config = dict(
    n_layer=16,
    vocab_size=2757,
    norm_eps=1e-05,
    rope_base=10000.0,
    rope_fraction=0.25,
    qk_norm=True,
    attn_scale=0.125,
    init_std_up=0.0261,
    warmup_steps=409,
    batch_tokens=32768,
    steps=10993,
    dataset='wikipedia_en',
)
MLP neurons of a small language model. Each row is named by its layer, matrix (down: output weights) and neuron, and shows model dimensions 112-303. Each number is 500 + 25 x the weight over its row's rms, rounded and kept within 0 to 999. Numbers have three digits each. A neuron's up and down rows have the sign that makes its largest values positive.
After each neuron's rows, "fires before" lists the tokens most often just after its 100 highest values on Wikipedia text that the model never trained on.

L9.down560:459501525498537504500454503434517475514484510494526467508492467507500502522521477487523514482491537514530505500461501469495515500495520526513494544507477500528501504511502488506491488484527509457454466465496457474526501467500515535561502523482548522508476473538480485490481474473494512529525501482520512483476496533478530532512450533480435501490475535489541515517434518466533483540491460492478500501517494535470518470488488493492482503517493469453496506519458465512483529475493486506489506462461492503495500517515542496508536581545481505518506522495498507500495491506518525578
fires before: " |", " States", "s", " of", "en"

L8.down565:513495450521508490487466472513511507480539477503523515503475460491509503530499516494488497488528525472491500487497478441510544488535488520508495506501500517548512542517481467558471517526492455517460472486501517465522521458518491484473503496497486551511453479526467536473479504484489516503494505499485484452500496499526470485439487505457494485528510509496530491473484515539493496474521511521462522523496500505528537535510463505505544485525568507522525498553522514512518517508519495495515504493494480501520486456516510499493481481531503512517537540489499497502478491467483511537
fires before: " to", " with", "on", " of", "ing", "per"

L9.down772:542467495506540556483558479477480502534474534511498476512473503502489506424522444515563490499431488522475485488537515521529521477495527536475452502548523480532471508466541536515525482495504475472504496506461456471496502532508498468491479478530516455486485520512500467529478471499481483512516487490541482502472475486547489506491489522540480505511495482467509520556494496548499491536546476512514493512513533500510485488527471493480462508532500493477482534505511486481522531511469493501519496524481534520485486484505519520524517531467458546510512492530503532497526463519504568537
fires before: " ", "or", " of", "our", "s"

L9.down847:537505530430490537515535516523456497472524565524490499509556527529508513543450492470465526476522477523536470522501497487506476498533514530506498470523501490527540476481507510506542477489508516503538520493506493490520523475542462474490489492520485452525501477506485492476476548502531524489509470530512477555529479456511482506539543483501508495460470485490502483493507536499530504510504523489524454492476552481506566540521506495512503554526514540516511460533506536510455497558483532490521511486530475525460502487509442532522497491511481477507516516461499517530532525488533494511
fires before: " (", ",", ":", "op", " was", "ope"

L13.down1003:517518491504482477522473509519531472517494496474491510508479426508496465431499471483488491520506519451481504493497505509498463459517481508516490470507502494532524496483545522460502530524527494499505525490488466522483483500558471542538483483525538539484480508477511464496475503493496483495496497557510513484522522542483468505527506495479514516494516488494523512474524487508499511467436521487495525490477518474548518525511489505495469524499501501521479524550487482515483510491467500446439525529496504475501468435495543501518479490458533523511469514501479480511555461544587502490
fires before: "a", "k"

L11.down1015:529517505490476489520503538502517523534486544507481479511519467502503502531494463525535528520522447485540492475491499535550494501515516487528513475499499504519445494470499527512526546548517511514509546484534478509477485543435505471529513539524511503481536533481483452487492477484458503463513499498503501493527467500521475488517526554481493490525505470456482502478525536497551491488483479497488474535540537490553494478509497521477539488505520489486518533529461487482510467453520519495487490503513480503523483460515514501522455495537504545519443543525502522500456478496503500479
fires before: " ", ",", " the"

L9.down63:514535511521508490507513489508491501531497502432498486483493463484528450497521439526500447476484514456511499519518537429501472464538475522507497484505475474462498505495491458473521504488513508489495516511496456486436469460502469499512482499511500483498519498516484522513496534526514491520511465499481514491492511502439456485485464548536488497553466474493539474469486501486457505508510519480559489521491474487522539482559486512507465492475502503520507527525485463510502525488540469491476481543495463475492510493504486492455462517489527502499501518497478493542530455473518496555
fires before: "a", "s", "ing", "0"

L11.down429:528507529516514487505454507514442474490492566500490476511518492518496492528529518442491514501469508465497473496521500504491494528468501492552489497464480502493474489471502468484502519505544477493484526477494513516501506533494520494491517504545474456503494514526509504486513468509484476534527478465456516521481541526484495471518556520485490478569444539480497541488507487481522515480504454496508488499521518436485514509538493474512530481505465443498507506515549531485480492470533504432491472516517507519501522514516531552494485453526498515482462530514444488511507517530493488494
fires before: " "

L8.down497:516471477524485446499503547481503502480516479496479500538497505505519491528493476517488495479479490452512516511454504507470510497487458455508494476473464517491492490529485521522423477489495462477478502489513505468484522497455501484490489497487493466547501499487517537482456517538471535543445486518509488464486549487527492471507507473498499491539504439480480469526470507531474498499507525477483481494552494455524504531502489511467498455491489451505531459484477480509520518544474517540511501485555477489509511485476497499497485523513486522475460459495516515539539517519480504448
fires before: " ", " as"

L9.down755:502495487494474473470436488531494507486553500483503519517525552538463520524553483552482536503533483479492473505475489498486498483513454509530489514513481512526479507516465502508490502506490465534505451521516450520469512501512414523528510536514503488547468534528495487489499513495496488475527477518465530505529525483515457504451497524515508525494485466469438531492503516485493530516481468498518492487487527473503493527456485530503514540490466539513535550535456499423538522470459555468534502465486506482527487493494456510508489497527529526502515499489464501507566502516516495474
fires before: " ", " Y", " U", " No", " +", " T"

L13.down1015:544519498503497500533485504516552495505476460484482498509509513466477494472523488510479493468496456449506527522534505472555539505514498501484496482484550517540486477488467491507505511545481469514501550478487494432482514518507473542536516469519544523471518486479510495505529484464526500518515495462516499518540549518506494543553508522482519530499508520475490484479517501474518506460495462490509486498526533502524492462532547501511476514491505514534526494479461522543500451519473514458472512442507477531513529506519482539532486531490504537543505513554536496509497465550472484494
fires before: " ", ",", " of", " later", " after"

L11.down459:473483513528510542500508456508512489461515512525488431511543523489517538485472541475492533469505485477506499510513521497512509511502482469496496473533517534490503497519526499504541430551479528501512480509504507482488535505515484515515474504522497473478457475527523546564512517518460469470497472505552494482507488484497468533515493540519483483525523499506551521468510512528529533484488500499476515478511516487472476504505496486520517518479542454503492529509510489535490480550554497486551483489504489500501510507523495493494494470482488503517490504479515502531485471469524513488
fires before: ",", " and", " K"

L13.down570:503501515470478486483509488503471511516483499505479461531501454501489487501495518515485505497496560525486494492516520526474465548491498504481482508525468510499540524464489504485488520502497493519469465517505473485486514451521447531501479518497515513514516547469491489507493458514517499470512468488508508531518517493506496509494496518526500477516509493488461519489512514506485482482503482503455477499494532510501475513508474507577513512497491501486482532513535455533507476490474498514435501519479468472509516479467488546484520521542477520559541515471470488468501504467523517461
fires before: " in", " as", " by", " to", " on", " and"

L13.down860:500506507507499540484497479486469506491507476506507512512499513550462494497484539511488538531522534481530501520502513492537532507499467498502507465487469545493484492558503521518499512485494499455542547499437471468476497499532476506541520509530511475514458431487467505503523506516510480460500505514494502499463494471484500479485473490482512463479502469467492485485493514508512511502498535498512512523495507482512516514492494510496533527508538518492502526480472541499456499535480551517537498520519489513476470521508502518533521497518473529516513517489510490468479528497508526447
fires before: ":", "–", "ae", "el", "us", "a"

L12.down854:503521472448501532565476492540460508496504518429465527512500469538484483508470513512531493556517508536543521476516515494531470455495499481475446505509551484558427503489476488501506470534514476539491452500495449509520470518486537497450501483488526468510510501488491497516463514541516517478514531470525523486452497469498549494504500519499509509493455537498530492513504512495528510516518508496476475488502511524501512499457501508487472513506554501491523492515499510487442510527490499519477509471480510476484498476507469513458556504484523539502532480472494468490482489523481506536
fires before: " |\n", "ing", "t", "'", "\n", "v"

L13.down113:524533484521501429523491504544455493486508463479477549486496488511473470504452519506527505483560509472513483484520505473446511516491501470444522512565481527517500524485479512528537500489536470490540511453452466475491509515484483523518528524520528477458508518504502496492500472524486487525492455512502487494536534482532480515488474502482494513507467500521548500491526482480504444479495504503484494493481471466521500478541492425509529541529480487489499482548491502551475518512532505444499470505495487480492481522536537529518466473543483507501467526512491477477516545480528497545
fires before: "s", "a", "z", "ia", "ts"

L2.down609:497482504484525492512478499492509483516493494461443490495482514522502506499474486544505501505512505431491539501495507521498531469479472494485500493512521501463478503492465469518532491499505499514490489490499486489504520502476362498510531510509547508538514496516477488504510494484500507501512501438495537474481520489463509504507497532483520492535504524520520523484497493548495505486497489497505525532501509469517479531502536494488470485520519508492502649501504495493508488481476515500526497520496469502522524506506489516467519532501535463486499501495479505497513540522498504526
fires before: " ", " –", "ion", "or"

L9.down207:490498472489463485544544519492519481517466484475530473511487487503488479454494459518540474518497453531529432460497507460566530486504525469526451504535500521523538512521509523496527496502505479491479504478512531537486529509458501493520478521472458460475514517548520525477458514530459511497556520528444475527515498455472513455515504531501517478503488509476507508499487534480498483493535501486507485492497514491540495509521484536492515511500465498467535448485491503487552524515511532486547519523494547530503509521526540496476500505489486545493521477492525540488480464443492497486
fires before: " ", " life", "or", "ly"

L13.down810:546500468479439526484449476492465512520482545493511537528469477517493470520466470533478482485496502477499500521521489501488477489496484506501542507492469495525505479526491461446465514505529502535468504499482486479503448505453510527495508495511481445505485563501472481501466506485520518478471500513569494511492539472473464509491514515506517523506505466520498508482527503502489459517514500467526498509492470503518535456505471493501499463511504477564488515523505475500484515478513479524499460506487511492545505485519492505516521466500544532527521517516513502435511439475495493474
fires before: " ", " of"

L9.down243:499500536499520534490509451473478489515498525496518477536523502511512502509488489436513521485486500526510489509530503497520511528500497506495530541553521493517491532547528482542509534491501494474528489459498513427493526475513511481518507412532505487528508529488490488496514486456549493530520460497523513498506501487483545513500493535521513526525535510543549483483464492520473467520478446532464461497483507458473505526500538506483503512505496502527471491538519482515495534525484551469488471498513446498497546546503531524508538567455488497481526466531530523476507502499465528485
fires before: ".", " |", " in", " list"

L12.down170:462498483472489511495488537514527482525498531514523491515520521475507508505495529522511455459511529468515493478512522435536489517493486457545497520517490474507502520525488510519498484451531520458500486477511474501456499480484508555498522497469481497533519538488499478510530487523467496527534494485532515477513523512447503538461480523538464487532496478497478469516487534472528509533475460477475536522498491510513457510509470485508547478517496513516477475508515465494514476499497505503475540474485550528472466488533503527502523471479470500516460500554508495507482467459482514442
fires before: " ", " ("

L8.down589:535479479463575462527528509517521529491502517489469509489498492534506465504485496521486459503494485497510492506502486508473479512502498494493530488493544507486506498562473496560486514549526493457498521443500508511492490492459472487505518492532539484503488464521480551477500528494501482529547486464510535481551527459472485514510480517482488520479504504550491486537487529495465432482533492508522538519513523454518490479493476479528537490548503454557505510520507516547490520510537512472513454460505492510487538526518496507518456479536466546477489507502511513495509505478481527482
fires before: " ", "–", ",", ")", " –", " as"

L11.down173:498444488473496516489523503503473518537491525558507499531467475536502486512522500541475512526497550484493505505529505483527520498518446514541522488504498550498527481512493525487485482525504532515522486513450479492465535487472463523500517499504495527506488526443480486523501474507515523487516512518521484485486550454540544489502526472514511475537513522470468493491536523496544556461508500447556552538477530518540509500427483494465485511454511473471501497511492468485502455500494475495512493497497513479489504477471490520465509505517484511491490507541480527477520509484502463491
fires before: " ", " ("

L9.down706:491475514538537494460545478466505515512478505493497488542499504504486470468492517505506516503494527511438516510527527510560516462487506501523504527500449498489497509506466477472478470509540489497521500481479492501547483515531458492503536515482537512511533520517460518462464489520514532513492480481492544478513518459425528498490502561476487470482506530492519498479469460516508492495504450507499481508518545494546477462468538503486496523498483502519504526509523496496445461537527510523492494510479498518494511463521518507499448491532507503504507485459517479486493520529461511471
fires before: " to"

L13.down991:487507537537439514521529520494457470507513501530518514492476515533447466484477452516533474462513465491541440509521472473482525539539468494525534487469496498509477457542542462512494528503490479478548515484506518502546504452467534483518518470515490462479446504485484531485505515503506493485477517523491502529467503478503508465488522537497479488509480489538470489540548498515515497541502511467505517554509567448477492509490504481470483477568498493469503531510509478501514494495459539546452537527527510529500536487496472476516499483476460520535474499467491504492553495502520506485
fires before: " ", "9", "–"

L8.down643:486531504487464501520512533495499544503496479562518453506478481534507486504504485435495525500509447475499468519493448448477525482501489505510510468519463523518481493508486511537541526504504520487543503468511504509498525488530486466518519467525469480523493507532537510497480484529510509541503516527506534490481542496497482475492530526485525522471473477529520501503506510544498499520531512524532517484518503518545536510486476538495496522507514518494489544495518491531490481496498499505506468479526511492509490535545493515485491507497520475485487529506487553480513459500452491472
fires before: " ", " with", "or", " to", " by"

L12.down146:464490520507486481488501476493526484521467473465482515486463501496498500515530512525489501540555565501461440449517505464531500480465487527496498500511472500496529500490485504496526501523526510465478498515477490504504495510480482493490510526490497540518489527473486533517550509472489506481496492523484505491518513529471498434501437486495482484526506460491513487490497512488535468524515456522507513479520514489511496482520451513507531495481491499533476508527482485498499470499498536515471544510493538527511488447537494504504508493546449520481532549467474459512455492495482528534
fires before: " to", ","

L8.down316:491540473519501469504535557499488519511500483473546512506536470507477532497499488516472508514493536533461500483541506478478478492509514502485486475513505483506473489500534479491475508514526492508501444493461531441478518483568499508446500480533502514528490509530546478538503497452489497539493522507513453524497499510538513513492492497486508535510574492502511474483519553541476490442517465491536507532505499504483513465528491484481476474536500534490471506518528472492457497498539523495445515514459488489481506500512449526458533509507478487482529542514498546458465495516480519528
fires before: " by", " to", " in", " on", "."